MLP neurons of a small language model. Each row is named by its layer, matrix (up: input weights) and neuron, and shows model dimensions 96-351. Each number is 128 + 32 x the weight over its row's rms, rounded and kept within 0 to 255. Numbers have three digits each.
After each neuron's rows, "fires on" lists the tokens most often at its 100 highest values on Wikipedia text that the model never trained on. A number after a token or word is its count.

L13.up249:070134159142118106144097142133137137152137126152106215169174093152047156097094135121138133160179116137066158133159160069142167138127165157122168108116172097144158169130112132159110120128016170175151143100061122105137085150176124083186112107134087132145147084085120120148064091132141094127113112110145124095103120125144164100110139157159147150156126122086138087144101105091100137157090132123113133085162089143132118150071102059106177145141082103119146152090161100119178125073163122154045164121096177052141142148127050165118138128113117128088144131096137121132142099161073094110119172163159158169136147140076168112084131152098103077127171166137109091093170111157186131135126153065100106074138065088191128103175165117175139155126120087100127131151074168135060113108141094
fires on: "." 66, "-" 18, "=" 8

L2.up239:145081117105108153103093142094159133202131178147197177114073129165129153099140131162152097168161136117072153149154157109095162138102127149072119122101052135139185133059123085162150147149109113174147149154131061127171091129189157133131129118094179148099061080129167208141079102196127154054100162107146111149102077112153175107130081129151093144098138097123114085138120120113105107218074135170122115142106062152141169127153105167142130095152118102124136076149108144115115141129098131137134124138105132093175087156175078116104153111137138135130148095117080111110184116102142156193112122129090164138161114137147124127081180187161150177080098100111092149133172125121134088135123111144178157160178102134134117137093072033117123141133130162095103121127153157060032122113141145
fires on: "." 34, " office" 8, "ki" 6, "nce" 5

L2.up303:091069115109137108098078140126147156133124102123134115172169145168135128087158140117075105168092092145141164080106124072130181092158099092151195062162115105117142160083133151152129161087130117109109128159112091109138148137122193125135114153083150191146170131169149138154161142158141104091124141155092144118118141066135125081083199138156139134127149110119150119135143139075126078142080067130105151185132113122187180064141103117135103100132072127120084085123170155136184154167112125132087141091131109129161054102106134158100167119160150167091113067123105148155108042105141037122172143097099165155094123132142153127069110117158176100156152117046125102195179113154152066159164144114103159123075114077168159084095090108187143142103123084123095099174161130184094153101108151
fires on: " " 65, "-" 35

L11.up417:156140155092172230169078154096123136122123094097127101124084125086163110139174140149076128043128149144142086173065124142174141137073115086158222119148133139144143117162138144168146173133091174090161187121160152102147163137113129152140128097117118139139181175092190115143121120116130091126174097174091111178105123093106113156115129141146137172158101147227099166129083131114094113127125079119113105109140161157165149124126158104173050128103109100074120155125100150117098135097158099078135199066131161124119022110154174103099140123144102123077119089172086134121196151105133096111185114145179140133130151148121213173116124066126130166120186091115103079156070139138144093061170117158187093104193131164169099160120093103095152138163149124155118144113154143098121159123084166
fires on: " of" 37, " and" 9, " from" 7, "," 6, " in" 6, " against" 4

L6.up9:097145140081174196080156137140133140195147157105094135119112092184108145130128180140139054066162094165084102105166137170118112150098142133138115136139157096193125143127104159102089163128108168158127103106092149175183085178097117064137118116115094162142143160074132140124118098183165102080090061156166112155097125157129171136102131194161132167154097105074159110156150113124102158074107124111134111088121123178100137127129128079139105132103115088114132082154119178113084129149156172108087115193137201111125138139172080151093091099135114143180154134053088158133170133182085086094137156154085171118157153113172110126120145153114100123163105125135146164077094130106165158152089136116096105130148086135132141076132146063066140163037107090149090197138104107171114135145098105
fires on: " |" 39, " TV" 10, "." 7, " International" 5

L8.up438:131106101120127135123145142116118135142124132122140113140129134088073150128189120158075105100073137111106083100103151111110118180154070119175115147114138186084164132108147112121114136141093194148155173116115179107146186183100164173109074129166067112090142120110123072200124095168095104093113060076113132193139150147117191055104165194131097098149163116175125125094100149091085151156185141146113159124214115088106161136180071109096126150089138105149123093117109106116090091123158148178171163055117121124162119101101106140082111116174139105134119110130177174143154112131115157136164168124127125143072171162087141120142110070122118118192139089097138077121057174185165129147148151140115110096136127103189091107079121139093137136184122112088133075227172202113079182110132171
fires on: "=" 74, " |" 5, "." 5

L4.up584:126065174163131089108174168112114162145167134175075159115113125106097115151105119117076146179147092158104167102121162091122109126178101122165156098152130095128157094089168107114110095084136131134127133142167146106128127106115095149090089133162141169071114126137162173073164096178118081183082092098167154134133114118136091181160120147187127131122165168166166119119116101152094125180075086065093106162129141074064072135124164129098139145184091171090130143145158131098132145084126099081122139110084162150193181167075148143086133176174180074167138096166122117087147069110100097109198186200111172085163094092183108121140115092137127132151100122139077096103083158103128159124137107199125159116163143173164175132052144142119196129115092150109129222133142151128102149146059111
fires on: "r" 15, "ro" 14, "e" 9, "le" 9, "la" 6, "ll" 5

L13.up96:139131171101136161119168101121125161156129188154158153101134088144080110149126187108055044127097132101132074141113166140115106182155110078112163123136141161150086116131083149111127141146101242121140177183125070105200118136115108186175158149180146148112147103096179082158047108192149128114113110170150114135142140150131165094095166155145117109108179083108155071117164144107132152144106092124132159128135117155118148121132107143116172138106130071179094179181137124069130141104096130192068114102121100078115087155194173089125109132169110078115110151098110099079125145128124109117076123145175085085124116092090073155113126137135078116127104142126158112094112075173124144142171117157096173064206127105150161112070099078102125169152132103099089114177180101128125098130107163
fires on: "," 22, ":" 14, "." 9, "000" 9, "′" 7

L10.up354:158086146150130160150199168118117145160100099115089155138184087127104089199115165116118136102086098147112131136090120145150163133130122140103122043114087144160094123109119165104127177151107228141117127148135141096116138152158156133167139138200072141144112104123108105180093118115126086078129131118184121141055132143126153158147184175109087098099166149178158057069119104100147076112115152055159160108141104141178115132079101079129148087131099132075102141183071153195080143125098140122161133143070107117179086111120162156116132134167170154120133175104145107153120094108117164117124132125155138166069123146142157130175129122101096172132139112124146137130063122149090091143113089118110157104171140073151088086147142112119132166184109082123145123150166152092092167176084151
fires on: "=" 31, " =" 18, " Tour" 4

L6.up104:140107136123175191114153111116125100133181159118125143118082130167131111151072125078113132155169104151131095115142102087143101057155060084104129125181111118060116136138117149082177143140113139123129160114126056083082083109139123108088110115162126086203157191138154099117113094119153154227147120145128123099126097116097114151207131157134179082186110177101067140069141203139173093181100151121125114204102149123139155141127070169104142159173106065120136169152166165156184141154160097129146136086133145144160133109159117119125097093119182143160155106123121131196060041097156050146132118116183136127086100126159119131075139129130158131189147086136121089108126095120156117112136117170092115103120112095148149086075080117103133125128123160042150203153142128139133119102094169
fires on: "p" 43, "us" 18, "i" 11, " 1" 6, "'" 5

L6.up492:125128094121104142088198129090087161136163120146106149094155160122119121153159082133084134097062144173091089070153169088142191131137097101091166090138071123116117132092060169106130175124070096115113122162158124138123089133138107145143150090072117160106129156099158146115113101163127168108127101126153113166140072109125135124144100135205151093082106180088169115162177182133115123085106083091083123170186122153147089093157139081144124104121081032147079093190128197135141169163159172137096126107166130113121064106125177135132157126103182155100097090115143102131116102142117130158199176160144099080097107099161186161160108126202097135109118150138129116111168107110120150115121125122108134071151105155168167074078129171151131140108141146171132101148170168122155091136104121
fires on: "." 33, " R" 17, " Z" 6, " qu" 5

L8.up39:147135123071171172130093123077175147142140128151080117113096130082140104108093166160088091110070140165161155117127207112156110125163140156102179142140116109160177083147085159107141154155060141052149123097121120103101175157096149139124128096125104122152152171164134133153109155154134128132210125113151095118130063088141140089103161125155184144143149169153124089117144104180125125134110120128102215190092094086176166166201132153126146117155115116151121177178106104099155129147136159097122114166071180108108137089095185117090143103112156107117104131135133108151110092186142118168163183145159176091117137126138141071104078077142117132141114127112108145138134128122153135113138135140147084103148129185115170170090159149071112161132132152153081142129240123150145116126087129
fires on: " and" 22, "L" 13, " L" 12, "." 11, "ns" 5

L6.up209:120149137102120132102139112065120141148125184128117183138111143107098140116140162112087158188163125123107166127122158050121148109141100090124162124118120127119138176111097124099134157118102107060100126121125060154088130122095064122139152131155107129110213124108144144207098089189183156136104114128148124196153073173161180111108094132159107120152104177123130125111142078132053083159115105146099159098157095141146216113108094152131111138158093059153109090198148167104169170110148124100107089090121109096153098102139106189014141154087148170159162104127098136131100089122158066130154207119142116131103150150093112082130107131122104057198141103041118165211153169159134130131130128188120127104135119117148153147160126106074148147178120124107031109127108188100093098139084106
fires on: "," 54, "." 13, " $" 13, " Z" 6

L13.up700:086135164144114106150125186093164133141114141098099139159126082131142093104103130104130158105166141106120124134103152149096113089097153113157140072087102144198208125116161144200115111206113118100170143158145187123096107170118172116137100138178121092150225151127185162136091100172144158148146155155124092125072114110139111134123119131188101213162116123180105142091081188105106125121117097096068151182196140120063178102135161136119089133113125130131115178063138165125122150064118123127189143106155172119199150173180154174093134098162054141135135134104137107140164061101088095163186084107120108171106153152149137117136085049091122104182126076101086090104118157133123135090165140184162107104106116120119113113104124072176115140109133142152101126117075126100126087126096091
fires on: "=" 39, "," 12, " from" 5, " =" 5, ";" 5, " drama" 4

L12.up187:112146139104193149141107078090125154152120115122139158173100113160104082165168134193098131107087116109136106185120106104118092142153092097147146130140166161111106112184148093129176161162124118086111096093151134163146135136150144114131125078131126173152145116121082136161138117162073127066137149135116139114125091178139143141103101104150124114101089145108134159122065145052097080143042126148139125199134091165152143106145184111157173160081128066161054114112153178117203135143150145079141160057109193137136127027187068130138164091152103159095112156101096134121088166155127095125143131164143152165101105106082176197165137152173164152167139088154149103158136104077212082116165121177116112126114123127104112075100114074115137167149165131062156126151121143122116116074123135
fires on: " the" 74, "^" 5

L10.up303:127086202071111128132137173091129140138116116122142175172108144153138110147081082101122103087121128184116171166122117100171127121142114129144133034129112137159094162162122113139087142098079191125111153105131124143073121164145135169142152131154073173143167108096132114141138085123186121111067080138168086119117146103174121106092130118130115135182126134070137117169109109121095157112158100129125139102165158141133108143135150096158118135164101173088127142127162174122150117092100201117097175110139098085203090106128081084145053093165139134137148102175125112182165121151107107169107139153194111160093129116112149130125115152131108078135082152111131110160146157151087115108129132165152132085146123093177076092097149060145172173117148148053121191185119151175086138095098149
fires on: " (" 40, "\"" 25, " is" 10, "”" 8, "," 7, "." 4

L6.up678:136180147071163170125137102130180167115077134071106093103174126126114112199131149124105140084044181184143073141150131115137144134096197167135097178107060101135154136124111113134092158193105080146133141172147140137104132165157130163113096141102127183082158121136144095118086154142168129106158159094132081154122111155129125096164132102116130145146095119154143119108111126137108117154148120104090161078179163128174121111143159039109134101141072162142070169120134147165121083114164155103116123122130135105139120125126123109118163124069155171108106139146165132150110096154127180131145135127113143120127166075103133123129171137094082107097151118151096097155134146130156070130097160118132078089137129168104160119126077102151173142125146129148160160128187122098150156181168144
fires on: " /" 18, " Ab" 11, " Nu" 7, " ab" 6, ":" 5, " Born" 4

L8.up169:125163113118103146146107137073080130178154121123127141129142132175159120138173160086107091134128122150070137116079134074053156175100096107184139134112117145133126164015084111123102149144084099073120142124108154169092190132155108105121109117142101148146115102074171137145116107177155142145116098127109097133118135112167104091061108150182106030126138146046112168132122106133154103120128141110132102171134151085149158166149135102123114098096119128182095102202077192086139180089169166125114153139129085081103056096104154141122146137122205186168144097149103139100096116125142064118159153120195135149103138129087182120124096159143157095161109178071155114146159098161088103091187095147103139101131118119153138057141083165149119166155124143094070134123150155128076117076096108
fires on: "." 47, "-" 28, "isi" 8

L13.up35:105103130095169125127118145074147107094165135181131154187111110115048069119174111099110111118139097150135120166111143110122111118084089108150151136117084130169110076173123087117156131147034173128161121172128106141110135170105111163173101155161136092197197118159126163160106126152147154152110115058130113146122041087179153126132074136151163147203138135118117108134141191115121119113050102185088125150166134174103163091135201093137140138126148058166114052086117154130118108109107136112117183149091115082163107103134144123147094128090164154138180120129181099066134089155111102155126099139134143111117137121111147157173115164108181136196147092115102114093126074133166080078157104172068144119127061153126074113126112126157103161136161120108093131187121130161043148112115168
fires on: " the" 41, "," 21, "|" 17, " (" 11

L11.up43:181160144169118148112147176077144138118129145071123143161172092130134107146126124119114077069052131133051197123091100100157072122163145114160179098118037115142085079128149077112148130157079227154101142137146135080071117157147113155082105125129079117116129127144144130161145102178144135132095137140171159115143118105133115104140164121135160063126113080148142168109165116126167141138098164130129102145138129115083126137157133089102184121180120152089074153104195113141117068100114089143161085132120070109188145096153132137130146112125138121168136123167112096131065131107119084143114145159220139168103115125151137133148106091137117116142113075104166128162125112113077117061094166160128095108148127098148109102078153056114138176153068134138115091102186186144119133123088102
fires on: " of" 21, " in" 19, "us" 8, " =" 7, " on" 6

L10.up296:180092101103174154124185173088115142131130119101163170176143094143091108178131107120142115090139082169140107119102122141121167170159105140090161114158110168129135180164100124127166087124064108104104075120163046073205079142165144139093131131163062164107132087139119096175078097154190121121137119126195096173097150083139160167087156130149166133106067083134112124140133100114133144102070142099111135148181139157124135150126187044145169088104114137133139125207178147082082150122125147150046179096130130117102135203202117071143091102140125141139123172108092123116131112119116164128121163161183097115101161116148126146143175133114167092160172164127095167099143127105145140171126081072114109134114157134189093052074096098139145140091161105090146183174137108151129138074111122
fires on: " is" 19, "," 17, "." 12, ":" 9, " that" 7, "-" 7

L2.up258:171128116110133125145117118099096119167181144127184143128109117143099131154136154056114094118147118156042097172183119068120177108116093122146169174139126128177179111075105125067111188121091082150116182181073082151174162137119098095084091106158093131151169183147100187171164078147163086126111051106177147138127136129168175109106086152158156124147144149169132149124142145130061122167102113107089084121115145109076126150104121093140100122141105174124123148097169200129109141097148138124104161113124165107180135099150125124110172113095124126109149166144128151130085088134123128137143158111172169174114102150148169044110093145121141083174127085123092092173104086133110141145117185177120140096167108160113146142117118152142091183142085124100115159127126131102088161147075147
fires on: "." 75, ":" 15, "—" 4